Weights of a small transformer language model: MLP 1280 GELU, 429M tokens.
MLP neurons of a small language model. Each row is named by its layer, matrix (up: input weights) and neuron, and shows model dimensions 0-255. Each number is 128 + 32 x the weight over its row's rms, rounded and kept within 0 to 255. Numbers have three digits each.
After each neuron's rows, "fires after" lists the tokens most often just before its 100 highest values on Wikipedia text that the model never trained on.

L10.up135:127095108156106130180142116161121107161084153128063085158119186092128094126009142115149144142084154137097144049110121096102142114180182103154110109165119108164160109152176099165230148122145122159123152163127114125108146147102134082119147097124173123159138129083150194158076150136144068080151171072104120147139072120099094197127158131104129108172064141126077114134107119112093106116145127163128135150094165149118091119105143111161130126153119114142155129177084120139067107121061090141104118129139114118119139069147118136121231124099167158154120111194210088143143150117149109211174157136152106130149131082099137191223144129161129136124150178068110117098072095139112139135172202117147096138193073108108139122109108142141149124099169158153116165102153133111098142078138092
fires after: "0", ",", "5", " He"

L7.up1087:135128177087104131093098151150103099166084131155106139161150088086075070131143122154124126071078093054141143116122106070124155166111113097146124085121109166164104115162141095193127115191168101122156153125096125125165147158093148109155179134171143115136160124100113157069092146137133133118145147135085156066105164125108102134128147055120124163111077091097105095162145158127060158090166175198111143129115177128143100094157131079134154078120150120159135125097112139151164137120035080121078167099138144113182114101154161112113113120134142125145048114150127189156200110120111088145141100206150103126148168134108179205146133105197060131173171123118125139138185117163108087127120178186113106180193140086085126103160167155164099111140162145157090041133206105119129151093130166
fires after: "0", ",", " ", "1", "2"

L9.up859:092146145062119143166123082092137168105103134127088205143096133156120088178198120096048098109133219161132135096111150132147189164125144176110106116110096058117109152147120154132124061114093136135129148129102106125155133149062095126072140104135165132123135105163143073143115163060130090134076148136121136138190174113128068099138094102140115081121129127094148122130139143164175136143113110168143159143138088145080081116141109131139085069151159135153143122202074211163102171088173148127116161114077179160158150103125153134119104118131171114177104167117112127052081116133141145127112106160118089111146074126173122067097113114118102159156091146100157117146101162136144159146168138139150099161083153144111164138117142000096189132166098101107137090096098138094125144159143163
fires after: "2"

L10.up809:154142144099112096180118121139150142127115153136105125097169135126168077084091107173114111111094125086101059129173107142116075147135125106117094155076125145109177120125146143124105162169156133071090121096096146137103087171125070119116089108117092159123133057118122098120109133104155134098093184163128115175131184127172151166094114143165189046172133132089142176048131129192158130087148088135158138152140142121149142111138124120168130154131132115115091109125131101126155147133145121136101081163165081197108114154131132187178113151137043171150136186074080094104134163129150102138145138116071125172108158112128110161122129136134205109176105157112166153125109183150045128127137111128187158161188066171124091103079091145149106078158131165079155086129103062159111096159128107
fires after: "\n"

L10.up70:063143126094140082063112160154139125085149186092141120144103061147096117115144106151112088129135132132120092134146163127148089138137116110112147093161069118123154143161156132131109107087122111083126119126102206084178109150073108095090088106146147141110136154098144164126161089131105098145086144128143095200107117191058076110114214140189130104147184155154077123080094201099118132128144125106031111142082079158090151042093117135148142131157118147150164128136146145142091195099100115123163106149161131140106138108155153150143121156078142181077137145113054151109154171141088118098115133178157107170157172141110103162145130146130095198153099109112122156169059140148112090166144121124130163128149145096144189161080094122102159152133136188132038122115161185110113144097116164
fires after: " |", ";", ",", "2", "8", "3"

L7.up172:084119137111157128122095113116147131101139201078137139153149151074152185113109128134077133147074207103056126127124162116154113160101164164149133138149106163096073100131127149150106148148191135044131161129128083090120146152096105126175181084094101180166092115147162115154135235124120121090096067172127155068133059125111083168128089143109096127131110142152103138115177145143145112133150130172154129164192146050105101081183116141112161082059114094130166103080160152167153174098107130128131140127124151132126103043172107109121160104161168109109095125151097172100160117192083155051159076149119141124109124154128125183137147126177109093118123130165146162074141077173156093088131112117125101128118143083092171086148130120146104035189144153103119124138150145086085133164126156
fires after: " |", "2", "1", "4", "3"

L2.up1243:084111119145124170149143132107209090133093218177068107169073145147139068083136181168147107149171192103112092143096065128069086177087090090138075148094181145157113114122080132160095133138125102130135139146086132164119107084098149114149168109154128148102127113148088144140124166115124206138108160128174115131112128127126161099095086104149142089084107129144155080102160134118122096101109109150111119169171013166110116175193185127129107116179158148131072128141068106162089098162146128165159173127217092127107146098131105061142084124102181102129136114167104122154131102133130156175114122131131085165148095131157129163112085149084135146081144147165125168058148115120093150203126148137163153100096157102164129156130133101124157141143174118092118143143127204131180138103146079
fires after: "\n", ",", " "

L11.up1099:139121135190126159113070122167111051121108156110140113121052118119156115084086135093138114105088150110142129113123126076147117134197105080162144183130130093158157115083100126166126121157100137066097153120092186122113111133100140151166149144124164126101171164117126103120154144168120117178128171111124134122138146103101106126126166104249110110135103128155097199112120127149106210132096168081148133163149134120127143107113173121211112082187091178145123134075104169159158107121100098088166165097119093155119057149142136117198150153159123169127103149157181099166167087144134156173154161124131140114116103110095187177144187158113108127166150188112108155084161150091151107141142119156119122116192081072080101170077128172146115155117155078062091105154133090132107139109122147
fires after: "0", ",", "1", " ", "9", "."

L9.up209:131107136086144150148115103119127161131127139087099119171137085108129065103184144103078192116143122119087124118077136157085091142141139159065085161107119117151099166081071074130114130141171119120154169114164143156126115112055164046124107112097172057120093123100141126182160130088138138133181114091149184167146103139128158125188083044180136126185150193112131107117095142112135181097144151110101111140148100107084149159090140128153096117196178142140177116125121110115153169136082128200107183126108073149168048087086131114144204167147106154091101089148100149125131106089177076133092131102121110159080105107101161119112143094153125136126113173125161087146171135148126208113127094144113087123062105111151096121107156085150123080155138105073125160142159189137078098150137079
fires after: " ", " Jo", " K", "3", " A"

L2.up1097:121116124141065098085154112123156111118104165125083110158141111150140137154086130149161143131087094172094121117097147104156117111161094100149055139167069069168096157173144150084159120111133140126125140143137109133118075147160106111159158149123126160134075189144178170102194131144122155114081148098084127092089159122039130155086120103176123084114118128143148069169171052086127142139138127099107146109143166103140184096171086131117135152138115216135138123125155140168121047123113075062132104097179089114098094135114192173139094128120115147106099166127102127096197125126123121095087118154144099097095094023141140162175143145143141125106178144108114181162150120062197115091137132122127139117097100145158162157100142100110160051129115187143116171149068118116099130147190117
fires after: "\n", "2", "-", "0", " ", " |"

L2.up601:114142076098177145159099134141115060167137139107109115100061168128140122088125121168112120157086137137092125155139113110148100140145148121089170082115120040089132172143101131172128122155143084142162099156073125087109154162094082142140106175165084179081141174111113134082136124129101131125146164108063145091155153158102152148146092123133129152176167096193084186090090150121114155144098115127141051108072152175160117147116130190129142168149093156131127109126147093158090116171158112148136112159137153085140126098124180131109147111137098116140081124174097072069120181147085133180177130189107118137078114121097119110121109105093058153201104126157156153171095103106113188171195144071085118110131177157107139168136148160127120129095154150122115146195107154104151113181157071
fires after: " ", " (", " ex", "-", "0"

L2.up638:130127150130130163111115193165158087107160183161112072132158067122165116078139099125142165167109095134091120132105119083142158077062092119067131074164078117147170177079123092170148171080158188127152117096152172114167123110118130122127151141096125154133069141141165141131129124185106107131139109116147080151115164065121122132104154095140105079104169113159123122078100172144199117119151104118107124133170136085115112128154143131179089132177192085089176117144083139134142122156132104101185162131134086135137110152062087111098079160149144172176096195098201135136130163104142102087183096175074113073078113122112063202100093129094120141148105167158118142162049147110157079143103209156106173127105103175099126151132147177081123135088163179131141172136201144108101113123146122
fires after: "\n"

L2.up1094:078046140216118127117083107087119166113117111153125047127094136104125078087166137165098145133064178140131144152135114188159150172162093144120132157146152186202151175097136157185145113071101098133140088142145083085074069082069130127172114089158131117117140177158134164189116145145139182148154076110155145138155034129110100145115120148122110125108136139098189054130140173126110132157183096132165135118121172188127124119112127097117100129151190172123064134090099128087089167141123094113162149125148156108117140137125080137132131165142095111097151131133127113137126057084152118132125123138107147128154114136130195095116087135084124093127111120117164143114126092089176143078104158136174174098130063144060090067094187174179147086144111126163151119117142192104155138143115124
fires after: " |", ")", " ", "),", ","

L6.up516:119116148089113054145182131069146133075082215090182133170165130181174089098183140117083075152070169153097116089079149038123129118131118156133187062208120130094124127115148141175097170136141154131182176205082130087141118121107136095109134120131134131118125081178122142079133104040125100129145105153116125102152121175148161181115088134128104113123107096121140121184122145127135079155040175104150129143149093108094091115120175172111105086115181110120133147184137139114099119149122136108151157092132158081152112122107080123109116103125087073133108151134195100111161186164132171105182106129072135109137119113130093100176105217132110152170102134119124117077160158144138130138116118123124129113142135152155146102139164126116140097109123163154158122140061134117057166123099100
fires after: "2", "s"

L6.up154:088129139144076085153142148127137170079086187107173095157137079158143118153143082115073138168093157150123075102055129087113100152131123133098094129088123102177103159105119118102086119126123140096136136208133077116189169095139128178149131129099101115140080107128107099087110165104140143151162155117107167096101085168093072163109150101119154106144118123139194082118158149149142135163045148072169127076152093071131114055069181140126091125172135108154150094167111111171103146155141112131139172178180149154143149194117121085110090089137187139121096160162078114140180095100151162136066131135107108170111207097143156152110104155131200119154105120137176087139130118105113069142129132117117093165146147128120076165133181126127164086157119189156083089131179137069108088083113137
fires after: "s", " Sch", " as", "w", " (", "S"

L2.up1192:121122105122140158155138186096154120095122128189074150140136116066104186052143099145147133173085079155115140137099139116099109128126182098132083132086114081139153099141103138123196128153120125145142100132111079151101188097149144106166092103112117180150181063129126105105109085205098111149132154191148157136191149075113121106102100115097194121116138124175146109088169126111128134138138108145132103102110094129127116155135158106100052159134117199185060165142080093222124068157094137144173118187140058158121125133131098111098146213082121120168135157143157101106136102094128199104146104121101091167131123140161191176093141153114129136115096140120190124138095163119137175170197119128121105171112083122111089179157132144111078122163184124105172146101144141152153065160160087
fires after: "\n", " (", " c"

L7.up960:096123163127159139077152105123166172092149143093106051105209149175142110094130111140115173169084149158128152132107125136129086161110130131117116133156111092183124122147147154147160074135176100070140043128169148102172096121091114218120096106126119113066070117116112119123129155156141103069098133078157107147140076154124122150132136116242085081137118111086128083164146127136027166136153138113148115117058115108128115147090114152128132155083099143175102102097108153149092141139147119102114107104149107109101135179160113142135155139103176165118119184142158094142158129163117127132088129104141134135081110157112171140126107076148107098118126150113172221134175112175158136112131130139113159148112090155089130119060140085092124142156093162141104156116077220141085139062059125
fires after: " |", ";", " ", "-", ","

L9.up1193:085082174140156195155089132163112107165124134083078155123158131090042156148085168175149151130104154107135144120102097119135133100172148159156149079111105120169083131169172125092129133140149114095130134084131150121068105135171126121120178184168093075158145094099101112140119101144137099109107133099140086097152150174118141112120164119136108062099157112148151034178144123160143117133109130144165117099033129096116121161181172135094146113167165094113128141183157153128142170124162132105140204103129182149147157146113168169127041137094152149109105167128094134105107128090101083139045091115147148160148135096105159167139152104162129165121195145181106147132156141141166106114131096065110146100119140081121126093118131128212149124128136138135147117189096120110124129092056128
fires after: "9", "–", "0", " |", "|", "1"

L9.up292:146106160155183159139129164143139199141189108141120148135121137158149115085152099083149105155150122117099102130109099147111118100145137106132100071148073045142122127126133161165175195101173101122176173109111178161086125171119142137110156146158144103138125131104125174143112090137086103092158167111115120129096192132103079126114144155159043102093106147111155107111151131138113115092105090177152164070152171130134164108122124158136084135175066172093186180111151174161124136083101046119155131072101119101137105165163139122118101120095208126136103148137109166135150094112140042179117137114149176227074111152126177147143096134132115122040184165096105132141151119121168090091103158145092162099143065090069150108110196074178135162179120125129200133151113100178075110119150139
fires after: "9", "|", "0", " ", "–"

L10.up826:148180151124137145104122125208142092120172140151128159045123117139070132149169169102124173072155072114086198147080107106121066116155194125156176140138099133109094098148112173123150150124164142078170174154092147138115097145164173162139163142197106183171155195064155055187091116184111110097166162117139122154130111198076128166105129115153129154199140122152108085099179103106114133147066110124119196159109113184145129086115099130180105148142124139124106083177118168145133168081122064190128115136112111098076089118101146150087101140099078140102110132122140160123141128126135115171083112125154147131158115125117139103145150147130095107125118165158121126070144111156127125096146154115161150148108118096100113096134113088168114150093102223133141090147140120187106113080125075
fires after: "0", "1", "9", " ", "|", "–"

L10.up329:104155127127066147128147117194135107066139127129172119124155154095179144147137101135071181134163157132115150191159186109151155148143154086133110133147130139143143125095128093162163151103140162081141174135150144155070079061126185156112152118165141151108138186127158082117123137134188125129102149117152118133160141146098061135096076083159100091148099149112108094201077136098110078112136138086130108118103134201155107159140071132160139084157130082079108050181155144174095206162080101132164082176123178099119169098077165134099140081134132183117098072144131129169154105137092174095093123021172134071081142106075145101149125218174153154167146118149082120104123091130171138188088168059070114139159148092146138067158145152123103137163140097079104135101154142139130107132085111
fires after: " |", "0", "9", "2", "7", "tin"

L7.up438:058132157120136121110165165097137142112114129071136090122193138106108107149161085085117125116133099085149168166087193110136163166078145113140149123162123106161137110153121175140085167155126073100184087145166143155078124133125138103101140150188094178126132079127140139180115163164108117106089173136132177105111139131107102089084154142095102144144154105142155143088139181132104112211089150093103123110118132168106159174174196152132163096113171102150086117162108124153126143118128071151169053157181089157117098176124133124159150105173080077126067118159119111044110090168072143086157089166102089094121167083177127144111177127138146134106081175168114093098094122100112125084159159116156124138082146112097150076054111188165178130130174187128142116108123113121100104134191121
fires after: " ", " |", " ("